Weights of a small transformer language model.
Architecture: RMSNorm before each block, learned positions, biases, capped logits.
MLP neurons of a small language model. Each row is named by its layer, matrix (down: output weights) and neuron, and shows model dimensions 0-127. Each number is 128 + 24 x the weight over its row's rms, rounded and kept within 0 to 255. Numbers have three digits each.
A block is one neuron, or neurons of one layer that tend to fire together. After each block is what it responds to, as a language model described it from the Wikipedia text at the highest values.

L7.down469:130140088107152106093153141144128121104123125115165138109107113140172117072127116136092133160148109109154126096079097109107167105134113103152099166107189105110146106086154107104089109136111088130100141095095129123139147114087101159157146135129115102117139150084140146177116120090099107162124145115111137106126091115120136158118117135149120131131173118088111114134144156117151146122131
Responds to: Final subword pieces that complete a word split across tokens, especially noun suffixes like -ation, -ity, -ence, as in independ-ence, capabil-ity, deport-ation.

L7.down79:093092142080113110147150118172138125136158130137109110088155162085147121153120103121091144090129149128080145129137147134128143135089121160139150159140120154170151129133132141131128115119124093113095106128088104151163112091129137133147070141127079127097118117124152108154181165103123151082128138110169170151120106175100115137169097121143152149117109143093135156104085154129131113096123
Responds to: Prepositions and verb endings that link a head word to a following object, e.g. "critical of", "explores the", "portrait of", "focuses on".

L10.down4:126105129140118096161169118190124150142144099173104124160155193166172112109157140129155133118100152112130143115144181136159092119134101131112142112125118091103096117106139125116099118120121107127102114088161090111173110140108175127147173123137138139139136113132067120095132118108149139126169109189142135113133095149157117127133108139120142131109134132135113086169129119166086144151158
L10.down61:144141099149087118115106107147102140144157168127104162149111127106106146135130132103131088154135053152163108125132159100131109112148131151087181112095056144132110117132134115133116114097080155143146141135154127153158133104142116137093152127130124164135153103153144133106118090168118096121134121162121133120134128133159125125120111137112122101133150157115109118129140178140095154140098
L10.down67:145142125176103163114140100125141107118100087126123127149098143119126131106127150123151072174087140116102118089140097097133128129129145099090144101117112152115129133094176129150124136094147124132130112113139163123086107133103093136104156151081118152139135107150097115122105123115128109107150096168118179131150127105115128109128141151123182121134117109129144160114098113128121112152075
L10.down83:102104127138146130189109118123151095088123123146125126129137107105132128132106139125117144105161141178150149152086106147126162092117129138137099120161149099171104104116131136115081159141111080171147143114148147090151122116103122156133188109124109087137133126126142131108105117118129123119154120132151169149105160150139160175121129105090114113121121172131110110147122106147060132130122
L10.down322:115138108140155122110094152104127097130169131146135155124102098143126129092148141152165117178132116128144130137134104130152107111142138119139164142109133161077165168154136088149136131128085113115133122120147134169120131102151132156124123117077129111118107140121103139118139170112152152129120087128136160113136110107118163134144126120096095144147161152167155133083142093095163118130096
L10.down435:122089137117126134085150123169105129191065149098142179135147140129106114093106151122073173101145139128099109116151150114125117095137144148110145146111136131128111160101123136090123118155131160104110127134117132111156099132136126111127100111086167119162097119144123118132086151156113124130138131114134158151107132094126107109130149125128128103140189145121148185103108146106143114134091
L10.down914:143119134147193142135110138133129139118160124131102112109135156110117106149154144142105135103139083094124152182127149104081160105116132104134105198149091168082083155108120125105128102111109112088124114094156097154133135142078153121129113094155114112149123164095127154100116163127113100143100129126090089112094182116095114151130177146105126116131123146070184145115103166163141141097150
L10.down988:114090119169116100130157141107136161141135126127142082152040143118153151174172109112134126178115082119134128115152122120129106098138163109116184102113115140172161100154099092136144127105103153119139132099145126171178132156115119096133156084097113164146127139151125123134163103100117123141130134128112095118141107129144126131132158105080155160131111117126157100138092155126144106097107
Responds to: Word-piece tokens that continue a word right after a prefix or partial stem, like re-v(olt), re-v(ived), redis-c(overs), ex-p(anded), and " in" after was.

L4.down23:157156121091156108150140135137123124155108109156190089091175120119181134100107147131146093139143128135099110127123162104118120069130115093135066148145136108103130119173133106120140085115110135161141127136139126105171157121100137122131109109148101187123105096120134102126083106115113121142136109144140129116123091097111182080132101138094126113143092115111142110125116115106152124113106
L4.down294:155125112104142070115156157121104161121109079124156084106117130149139161111117135146129132101110117132106119090132140106162134131102140123087095154124138176135100110158156090098140085160148129153189182135104123136133131143103137096082159106120154107121123153156099142104123141101150141113171080140135143128137115100096144106125109124137159111133151123107090099163159113137127146119139
L4.down461:114174115109133155151130134093120125128133153079103159166137104120125118160155127173132120053105104157111077163105108134141142121108136125145151116115155138112172096136108135121153176083116105101159128140134140107165079133188109123140124174121047135109115135138111162101119054114113143135128147138116132111128161188141108124124096094160147131129161132132125114115157135099102134151111
L4.down485:139126123113102121108110106139128184149146097148131145130104109136161130091178126063108132109124123110129111097104114136159124161129123160076118134126102112059120144168105108086103150128121172121139153151088161125111154130107118151163128115129147172100104150098140138129098128118156124146170104122122129154135134112086181129167127120139125139156141102149067132091151145122122125119156
L4.down664:148115114120138162113156151138132135145126097103102145138144137152110079156147122109082100121114159154161137101149107141111068119135120178114144119100118117126096184126130129127150092101107106151129182133109162115147146116113129111115127137149095138098094143138187134101101162104127132150109108140146163137140093141158148142177120109072132139090147147121109147137137130139139120080094
L4.down748:106096099113117148149124085095114131117124146090090106137086138110116159133164151108069124088126142112149118134132087164134130132096143130132149135103124149157153142140162152173131099144158138073161099115091103101131128134110170133107134155127108142129099144087107120165121111119144116163123095107127135115115138160137109118130123105142124148128161136114110172130101108120164122128146
L4.down795:080086157117145112117133129126107095146104135167141151139118088101094180117144127122090102112125169143113115160140104109141116091123151154099135134119124138126125151125149101157123131097110180140152126149101134143136171066100135175112142121100119138139129180129146132136126166110092132139121083176120150124123139170134127162115102174134140160134127161145125142110136165147110130134172
L4.down938:141134092143116140130133115125158121133117121079156124097103137154121113097147113100137179110147126151108110129111119092140122140098127141106123142143151150192136128123115126126132108158090173151122174083114158145158146102098106102104122103153144114107120173133134143098216136171154140152127182127124128158114138121089157144116108125137127156152065110127136163141108137084122089127149
Responds to: Word-final pieces completing modal verbs split after a first letter, such as w-ill, w-ould, c-an, c-ould, usually before "be"; also -ly adverb endings and -all/-hed endings.

L10.down152:094100133120104093133223124130176133174123152116124130123080149119130140109150110114153193101097135136085153117129116152148177126136143151115105143166130122114104152137109119126131177135125138116121124102096110111144105177146114156109146146135129135180159084111114121137125133100132162147121129162103113095144166135102130117090138117107166157136133115113134146116141134148161171087150
L10.down321:109133123163131096129106135109192160125146108085132094182162136127145085125085119090166136121116140124085160125121130156159135164092134153107114107140149072118170123155109110151131161133158109171133133105108126131149180121108142125117128123092159174156113144174106138173148092140168171113168093137111139087124097152138165145134146142131143120112144131120119142161123097121167098101110
L10.down510:114054135132141117141098137110160147105104136122139139145141140149132137146131172113152119096171158124139134146125147121117164133099139129141162134114178117173125122139113109107134105126182117123089124127099129115131172093156125129115154105084117123120149120099119118132113148116141145149149124081095090164160089129096154127167116159118162138112100146153117117140144126156139164139120
L10.down647:140109121171163109097122136115153121142147140100136136087080087112116128120146205115148118102105138144099175131146156139139132126125108124129116141107061171163143144112129148131151107117097148184199140097119120165091139125134108169111148140128125127142109150104135157119106138099138143120128145132100125182102115118147133121116144157157101117137114123132146130157126061146158162106135
L10.down725:098103158126138145121112100130113133108131119101122129138130136135145112162176159112159122145100120134068141128122147122118155161115157085165120143132144148149129106110112091149125181091100120158101135122150137179102153104169162084126173093156192101120125141153118139131120113099140122140151154121176116115116136098150173094103124140136130121133142120135171083147120161111109073109150
L10.down759:111133125148136095179082154087101115135128127083139111102097109128157128135160163090175133099108121155156094120157139104115143136145103140160098114151194143142096070082170094129140116125143131132082154128132100141135143158119160129172135116087077153100120141133116099141139149154152158132148140135151113124149142141125154124109090161123158186142124109113150107166151167104163144126130
L10.down889:105147092124114119125149139146121160114110119142126101106125158100119103164123123107130129136143176118161117147126123153125168124112129124120101139120166114130140100090152152155128123096153132166131115133158095149106124095147130151146150116051129122134108106144103132126156124130138123136114159128113078116142167152129145106111115170102079158128142139108182111166130144134116135110118
L10.down931:120119112189152146124119153113132139144165137127132123109179122130110154121148104102130101128125152114097143077119137098135144123103134139166139123147144107119147146136117169132158143130085087104163140118118100153096157144088127138128072100113146070119149145106117140108131150139130096181137145097168134132178119145105183119139113138067107098137111088127109107158070118155131156072127
Responds to: Final suffix pieces like -es, -s, -ts, -ions that finish a word split across tokens, such as address-es, increas-es, measur-es, product-ions.

L10.down20:121134128102131086141157088126137130085166167110125118113134121136146139162152139119141107119086103101102071128159132130073156138134153079104139114155148110159054157118150150103134084135143156072120183145125166160154150107165135160121126159111118133149142151148127095130105106117139139144130121106131105091102150078151129100115141152133138130131111179113089127145176140111082126089134
L10.down81:135154107129100108121185121111090125136110112168109111089128100100114126126132144156131174145137142134110119158125109152126120131147136138129083118170140130120161112175100137129156095115144145146142143128120084116139137127128130089159122114084146082121144123094120117177077116131116139146109091133105115115125108096169145105129140153137144108111141133116149171117135101110110129116161
L10.down187:152142113181162136116158131092120099135078091115087144131195107156115120120094162145151152192127138096062082095102166110136088116104142136122147133112122107128107093130114145131142132111140122130172143108144123094120119154126091101107126128137118168087111139093167082125116113127134161152148083110102097121134077121155125104125140092104128103155119116095154146130144144102119145146155
L10.down383:128129133130152108167110119110112129129154129159131131103121112116096136098137193124133157156126173113116114169143132153138146145119145141150111186175118119145103155083078155112112083168141152140169125154101112139128180117162105103103126160176150138144121150096098149125108159160120086148106166125130109142129119141097121137119130144114127123162083107141125161152090127171113124118164
L10.down613:126152129110169143112127105152166103159090143079152140087150163134127159141115124124117115131137142110148127088098090138154128124165120129099105123132150121159092109099139145140112111120117101092128126101111094095143163134132137144126158084133166146129118113142080096156129101129127101138141097140141120139105123134126167080105109082120141099137097144139117096113116159112116132123112
L10.down618:105092089116109168103181154167108111104157174135135137139165062147132123144134129148107127128135124142127107158087120115139172152120126137114089120154175169138117155129120131079143132108115119126107116101125164136119098119112132128108151150134146131117129152084171171119113128094165083143142139132139096200130126113145129143136149131142102106112141158153119076111122152162132114122133
L10.down894:101128136101122153090125148135128173146089173168146136119113085111112121154126100111110106132162107138118109137107128139105130116155130081094090120187119118118152138114103146121097152123125109139142146085144128176102144175136145098109111144115120142123111142107133191084144165112128130132173123146124139146191090096125153113143137124104127132100112113113128131111116127104085130103107
L10.down898:105112132108126163126108142168102144149134127133135081083095127128188131158140078128113162089103136130103125181160107079097163133134160177131135129155085166163097177121110131174135142142131129122082137095117136117156123128121126129133115127151126112122147142106140109114127126099106127126106134145134159107135135161149155115091097120168087093155128158151131145148146094095155121164121
Responds to: Final word-piece completing a multi-token abstract word, often a noun suffix before "of" or "to", such as -ess in awareness, -ment, -ation, -ity.

L7.down716:141114107138115119114098099084133153111162119134111081102146119124200161148119137139132104120130133099113129099160131109097120183155139127115158109134153145134151089165113101130078140112126157095131114118161165172089130173152139150161139080103137148094122093130092130097082112146139134120132119133090124144148086105099145110148140154139117131119109101116143151098151112167164123129148
Responds to: Highly predictable continuations: mid-word pieces after an odd split (n-e-ver, p-e-ople, v-e-hicle) and to after failed, trying, or need.

L7.down625:151132101099136141127114090142117147163114064144078145116141123134115118140148106154078138150117138123105121117095122110102137100084125184160119132107134114121152171096172113120122129131122184132106087110099144092132161114118142116090157180170100123146142128101113132090123140116106164161114176102118113100106151131132065149135097138146119178168125120123093139114100174168171147137108
Responds to: Final word pieces that end a noun, mostly plural -s/-es and -ion, e.g. loss-es, seed-s, vers-ion; sometimes abbreviation periods.

L10.down217:088151153172152170125128133131112121145134129139142123174096140133170097151159100116118160151104129128173149161071146103132153112106129133130121119125162091140152178086166141166117122164166133104173117146068180124139128134129125150144127134129106106110133097120112145108102081166120143097122110111102104118117163138096132087127086108127137084094108150137129150142106147085130172175129
L10.down345:148122120109114197114130151120091129141120159167107172131113112124168165214099100138111133115135138107143060161150112110068125114129177116094139124091162116108134162138142181080154124157120127118122127161075144107119122116111122112121082116108137148137129123137139153136102118108134115190145137134119131100131121143127093126124089099170120108140119155122114118101148118138124153113107
L10.down487:079127101117107140136085157108125096106116141183124136116170121133155149108122146151096084098110144114169145108107134127049173122116139100157115149157144131126092136125135134131157124133177157122133148121120101112165105085073108108101162113115136119145137094090155149136098159099146164189106148134121134106104158128104141141138083102158120127126122128100127086127123105157140128149109
L10.down717:074115151137129142139109126124149139147158130122138126126155133123158141104140102109121163113114148143134138116134138141119139097112171130125099111157111130141116133106167110142138146111116076142187153136115138125102156151126156111146115102144104119097117101110088155167152197188095102068101088157106130134157146136119146111147095128142157177132119127142149136106119113185141124091121
L10.down724:129153128135143101108144145103129137091106083136136135118116138136126120127116192122123144118125125133159105084096121116132146156116101118087115103106150131191113107115149092101136128141140154119122133152113139128130086097131138091143094146129098134152136147127135197107121102117132145095080136167146116095119072127198149115154130143144103129153147119117163116162101141130155121127152
L10.down748:089120137132132097105161145108158113103173142131144115141125117135145116141147185146158156142127099161096120107104143137135116121118115107154137087125199132167111146151113137135121125131117155147180115129104120114146100150171138152117145090118129137103115079103093169109077150161139175139146166111148127147087095157144212128112156147118100120130130101165139119118121136135097141087130
L10.down782:158173143120139119157123142105123114147121088141179105143112116067098121168137144148101121110123142149151070134129134192131148129110142090142165147133109130136127146117135134104145145155116163160156147142144152146085178106116117100140146130164107143148135112124106146140149159127077105113080101157132108120104135141131088086122112124135129120125088118087145147125122109124110108094167
L10.down839:127155115129123059152149131086110126130151116106145133122111130159127141153117109146133150133113127101151125111125100107110133130121138165129139111094136105124114115156069110171088068143106173124107124139163169124143182162112162152105111144140096142121109165148111134123148128157137131125101138123120149148129106149156084173149126101136141149137102177124112162137144130084131156103121
Responds to: Fires on the first capital letter of a place or team name, such as University of I(llinois), @M(emphis), Cardiff C(ity), and on infinitive "to" before a verb (wants to visit).

L4.down202:081106087142142127088120153152147108120138088097108134110088155081116131129103105123144125123146177140179159106134124156119137114159121155113162144121136090139129157118115132125121143104132118174102136129155110125081126120168088141128128117119151110150139137126139155073109121138146118140132081149121121140097122155123116163139136137116108096053147151187077094116135127144124135147142
L4.down236:144120140129080128156123171146078137131106126141134205115126147125134136103094138128088125153114120149121141165140164137155140153121148124173151119109164150077126113131123085146104134155133110111154159136124096112104116103148126101146126138155132145130143110145119116122185127136105135115162101143131111113115083105101126143115110139115156143091136118114134122081129126097113154099150
L4.down488:112127136105148115101120119145113140135152114148086138150110127088108158145189117099114161090159106092163129176182147125176113119108136102073129124141141175114123143097129117137183148110139115073086120120110157113136110094140148126091093130117108145140200128100152136109136108113125133114141109123165146137118191103150165113128115146149156169164131178108121073141097131092134118124128
L4.down635:120142128161116127134098117165135134152127120116070164075159145131137161108153156068102139123135133118113115099168131131111124121127135149105119107136080143120100104101109135099122150098131137105106173124114147136123127123144132139106138149102144122115104130115133147106100132152115147133118135125146152125154120150112168094127145149123100146102159168118114113166088105059171196156081
L4.down716:098126123129132146141159100122155126158104135098170128103077126092131104175172081165140107164164158163123160133099141158087155119144130177131119142137100119147182146105169178160129124110123153154159131158097138152114122108147116109158135133106132139137099099145146136124098123139112130099182146133105114137145109148158090134127096108118115111129145148136112145124104081113125142104103
L4.down760:162167132187123117131156110081132122147127135115132124124095161121135141122160140130117103165125151111150117112090147117147086109145111147142095154125148127112156104151135118130152126154081114126085098059163131115135145119092119103097144147139130121115124148120143106121103145144119143102092152073122145087135149136167145131125138112127138107133118136161145112155128113147164135109128
L4.down914:121173159185121130146146110152107149111124135118119101100170084122156095133105110145170144162153159156084136136093181102095123143115143137129141128134133109123124103123156111151138119115137086185153121100146136147151134156132105125156126101094137087120165109111110072105128110112142131126132190085147159144115139082150125140140146121118123097155139094190158133130136101138137102139130
L4.down939:104148124151140094099117130085128120125118185142143157118120087116096142137120105121069115128103108107100111099122177113154173159130111119095121132148134143141155111101113161135098130129162133128131128118140131131098123118117131119139138148131132140127165097108180079133135119106140111147161117138141113152098099119118108114142105166136110144137129127135115156146116152087083118094123
Responds to: Fires on final word pieces completing multi-token nouns, often plural endings like "-es"/"-s" (spaces, changes, finances, system), and on "and" joining noun phrases.

L7.down254:110111113149126140109121098160089106151141136102109144138128108137137179078088139136095123128142119142167129109118133151112115131147137108126159108136120111097154159144105153144094108153143127107073126142129143132109131111138086152198118135123145167086131079145142149113136066113163129092125113131080150164091082134129119145139119111136125149157164178133053109116155157119140161122164
Responds to: First word-piece of field labels in Wikipedia infobox lists and table headers, e.g. the St of State, Cl of Clade, P of Place of birth.

L10.down260:139115152098156084132122164123125105145141148118058117164086129106118103139139127089127114092104158131125124141122114157167158140113107112133149144122129127123116111151157133086175159106121144130123124115103135103159102099119144138157106111144128122177120118093155123155141114117152114126144111114103148150129115176089105140111120166084158143164118104088089157136053142140177101081094
L10.down320:091117081137125120128126117137115145132102099178095108128137149101103153105109114104141116161146159110154133128135187147097158117131130156133136144139116116176137140157129096081113125128123166175130114154166099131113140134161136094113140152090067124122124095123132128145155131099093125151140113143129118109132151117097148104107106109120137110106090167144106137108096120132101127133091
L10.down459:105177139101111115108109133117166118112134137150144119118111109168100156092120136141091184109173137142113122144153172112135133136101120130085138129119114139164142121125147136099126124121139112170065109091166154117116100158127118136158141127101146125181088113128175127130090172102143115114163168070098131138082140142120139151188171096112136117131127095108122130144155112139128108123143
L10.down462:140102137120123068096145118116103138129136143191108126153135151137139104092147143144123158117072129104119118128157125149118099138155097113139092111114102146145157109160158147131139082148127126163139128140149163117158091121131121111097163105145159109190130123111104171134143141105154136088106142127087124164120077153161137128088132117114111125126157145123187092193145131094113160107096
L10.down658:149171110132117130196154135113116130136108157049108148147137109118079129129115098129105115152110107141112142110155116105130129110146110187133113157120095141130107129119106167118102127116123166160100170126131126116075169151154104128091129095107095158142089091137150119114159152161128118157111133102118123146121118150139136148132156159143139143099169119108165101094125139141157176116133
L10.down732:120167088157162126156174169119099136131147113127098102119136161145122104139108131142148129143109131125132095118088121121123101178096140123126130153116126122102119078158142112135159150106137110160094135109160141130139114170141165088129111112117125129090135147115110165142160176142112156127133116090118139101165138136116137115149153108093111157127082129096128102133149138151127096129141
L10.down895:134117084150141088100121100120149120105126112143098125129093133133157114150115110095114137153106136098142147110165156152131113155100121120097163158125154132141133189158088149104118139145118122158102145107122169083147148134144164173122122100108113107139124145157172120132115192110139133120138112095167176118140132126082101125133138117087155124117111133120090141126131126144140144101191
L10.down946:134150171113154116132118116056145125130183115157143169098081132079143141105147124158114136148149093110153147132117091178130140140153129102131150142112087161130126136142145136134151112124152157078105105142200101128137152163119126136103105139158121092131162134099093154142135145142125123118117088147144151115124103128134176121086153123101153141150113146136084121133139153165180148104120
Responds to: Prepositions and possessives that open a noun phrase, mainly of after abstract nouns (effect of, aim of), during, after, his after because of.

L4.down317:096171155082138128123154145133138105099148092121086119111177118167123125135142152081074129131149162096135097145107108130141113152136119106109129105118117137158135089135132140084090121145166088116133118164085135111148123135116136110098151144147119093090153139172104136095114093154131115155165104100127115108140168140135095140069127133099134107143170123127101146114094149134134124087143
L4.down349:117174123117117149137080132128127121143085147144112128162107193107150150145110147135128109117152167080125124170169191125130111130120115148119150104176100090172119168082153103092126098111130166112157144146153148138129122108090158139173103116115179120139096117134123158129136116134126144128099119153166122158093098147130111141109135128117145118111156150132128116098118132151138097088080
L4.down381:126132113159087169199113097146139109148094101147159128107142129165128137113122076103104135133131107137128105129107098140110118152144124093152108123135111100115119150117142170122129140146115104091088155126149115103143145140116124125126124139139126117098111121143149154126131092113121109106118135067163147150126149118109116141113133130165125141138136096185134121126112117153135121160142
L4.down701:122132083144081150122058129151128139129152114116141125111080135154134119126132138125110107090117084096110176118092145070117152196106142134156145157114132090130132098134134156115116167099119196106104109078142129155112125122146137164160119111117129106107123107124146100094149137133150132133139107122128112146124090119098116135139110141121112116124149105121136096154140144154140135109104
L4.down711:127156145125143093096075128139114114101132171143112109164181170124152108133100174133138178098131097090142118143151135156117138112139123130103135117132149116134159146173110136152106131125153113119135130111077116170107095158130142088133129120125073114132186120132123136114104110144118178142126110141118170169151122121149141161119156157123093080170137132131097118147134099125135128146111
L4.down726:112156137151140108148102140152116143101146121164113117110172131139123137131129123130111089142162139141135155133121128106137182181141142163156113125160121133136084118073110140085116135094092139134145105124139141083152082146115119152180124128126110149136120119150149125165122135140182132090090098069162151074124082105086169107172127120133135120087169083164136126112115143145127127125163
L4.down853:139177138153129148086089111139108143125149107132114134119128084084146077127116116161103100166174125120139136105167161128150164151145129137131163151149090141128143139103123103142125132138091121101145110106115102125113118085108122115150112164145099144138153127133099121086143154138133066066115107098125135115113158101124091131139135110109081126160122103119146109109105122146103116123120
L4.down856:148114156127061107141140160104095142138100173117121155113113144123100125143108101174119146130175118129118137148112151121145113157125116120164139147108134080082153105134100104136160126079089151130120133096122126155143119120119120106151105136116152127139180103127119116137135129150134149160103161095116117174149133153161108122132070143105089154170148126121131088175147108113090126156132
Responds to: The "of" after quantity nouns like a number of, one of, a series of; more weakly, mid-word fragments such as surger|y, C|an|ada.

L4.down66:153101127145136131118101088131088108164082117091093158139116133097110112122165124157130096120125106158131130152119106184160098174175123099120116146160114119092181138161127123109136188183133128078120133106119140131102079133117149136128139114114131136136138132112102141158166161128103142116152132130169134113135105068119152143094132081162120105162169101150119123128092107136140130155155
L4.down196:106148095115075171133167159128126079157165110111133109097153122118124134087120074099149129127075108117123113081158121118151125132119148109125110119165140110124157137148135127132099126137122133085078096157109139130110172099126120155100186127162142140116158136111109110139102130118126127113093104112155131165145157148111181156126153165113109099149133108186139153135121116129113114101142
L4.down355:148079111124158143156094142162090125144139107129113120108142093132172142165123083176103115104110106167165113145107110160119069105139127133167141081121140100136129108159123108182129175157138149109139140155098110114109125149127098173168129093166112104147094140098101118114105095119162155154137164132127122105145092128150154142117110116165083147159119179141134114152107112076114148168105
L4.down398:136117105126130132125142160159116098082102143172124094078114113108089122161084123143153110160151142110093119121135162161147163120139147102114125084143128165110098076149147144091169086135067089131105144137180103121136113159125118134158141148151099154184145129139125161155080139142133129118077134122092160152130135107124133151133157122112164118102113114073148134164121099140128136136151
L4.down427:142105167086154129144098148129148117154124146091148117117095148158094109128136100157093125110156129132153071123088098124113125115090124159169131105165125127149125116104156131207136097145108097102117117134139146179141132126083090154133147120126111085118094157125119132155152132122153139132097124160139151079100094157140151075131128137115121177113097086130153124152150133135134127145129
L4.down456:137108123111136112115139120129103129124102156129110138127092160115122213128106107116110146149132127099159109097128104130121152135126143115138107133111124166082089174148172123151101128161118145107107108139102185068110127108143129187135128190160128130110102159119121155114080084152114127114105107162142165083147128136187162090071159141136140166133112147152166151131127136107094137145107
L4.down659:127086139145125120105168105137085133107105118083137129129147107179109156086087127145120093109111104120123106119152103121120118153117136149123139127119155154130108146145149133143137126135106128156135118174146159134119161101163124144120101098143129083122125155116177168090108090123125152111109148126098120156190148089120134119144132119127115106183155137172166128131148072154125157132125
L4.down863:158107123104149132114146095113115105150126150126141169113129067113146147160123142118148148129146139146115127115146120112188120120077112104118146105113085155138112141174153148154149093130113125117085146116113205128135120136123133137147157110145132156135159155168091137119090126139123158120108100141128180143141090139140131135088165134106156133140086104154173131114121102143134143140139
Responds to: Final sub-word piece that completes a word split into fragments, such as the ction in construction, ous in religious, ree in degree, and el in develop.

L4.down92:073119131147172118153179148120126159140136139138125135111154121128053136136135160169108115148177141154110143167077132121151133090131129129115123106126107155184096127124145135179124159103149104163161183115133118150125142156100099123142126140098107126153105132131106126160146119121101106133138183123086108135145112132144122128085155129145147135098161084118107143138089172112133110123093
L4.down95:156103152109117115113157117150112114152104115129108080121121120177111120065142131084114149159136150182106164135089171127073066129133105112165154143136142162138155138129113137139183141121140130125126133132108114093170113123126136108117137127140120105073142124174171146151131136134090105128150088142151181144118129164170132114139144150109106119167109140149117118148135150114104144123103
L4.down172:132131096090131098128149132148124124139157106126153127113126152132117097139155151128125115122161126172137133144120123108173095125144098124161133144172071152111132130132111114119126120155120145074133168093137085122140113100105127172096122126126114159131161117108097129100106107139078145092117145132167158108146127117123106115131132137104145124069107174145060142109112136188128102139156
L4.down373:125096141105131117123142182073159121151167078164130181120113127105110126074135120109106128149110145106146162171120112094111090162123142128128103121136113166165175139146159142158105150108128078167137119115082108153141117110165138117132087104103138135105149139122097135135119133116123107119093098097116155117131094132129162171142129143165157153113130140155121115098130181075116081102187
L4.down703:128133140080108102113152171164115135128122111137174100124149129127145087120115134137155113144125133080120098102115158138087126132149129152137142133129108138168120088058159164158109107115114142138141159102173099100182144117141164144085109120139140100164103084121141135148122172119124146124149106109139172117167117087136103138140065134102120127086161151119142129150109134126146122117109
L4.down750:140152110112128100133114112120151125091146137140127135167140116129176113156147167122104112151101115136151151159130124107172118162134135163131125162121131171100153168077108121105128114171131159088120097090148143123094097104146162115128142159110132143156102143177123129123143146102110102106150092074116112095100171094121110157164133079070063111102166141114118083156124161145141127138100
L4.down869:102117153113136178145139117127119141150107120151139112091120158135158137120127137150107147211151161070123166132123098125115102110137139099177109148135147125154114099097098133131161165127111156123116168122116129111109189118165114157126135078104125157105146121125142069166126125162087141143139128095141144124130176131108098134132133097098135136128128121167116160135109150137138155111092
L4.down1021:131106130086123110127152128133101117160138093109186128138121095123119157128121126126120104127131090091177140152159137088131099143128133089109139141156083138183146100117137147127152106139096104128163123123125126091099152151138138110106124125115112131170129147062129111113141154121099079109116137094127117089104096105185116138144110149135116141133158132141098105137121141094112168075138
Responds to: Word pieces inside verbs being spelled out over several tokens, strongest on the "le" of "was re-le-ased" in album and film text; also received, retiring, resignation, born, appointed.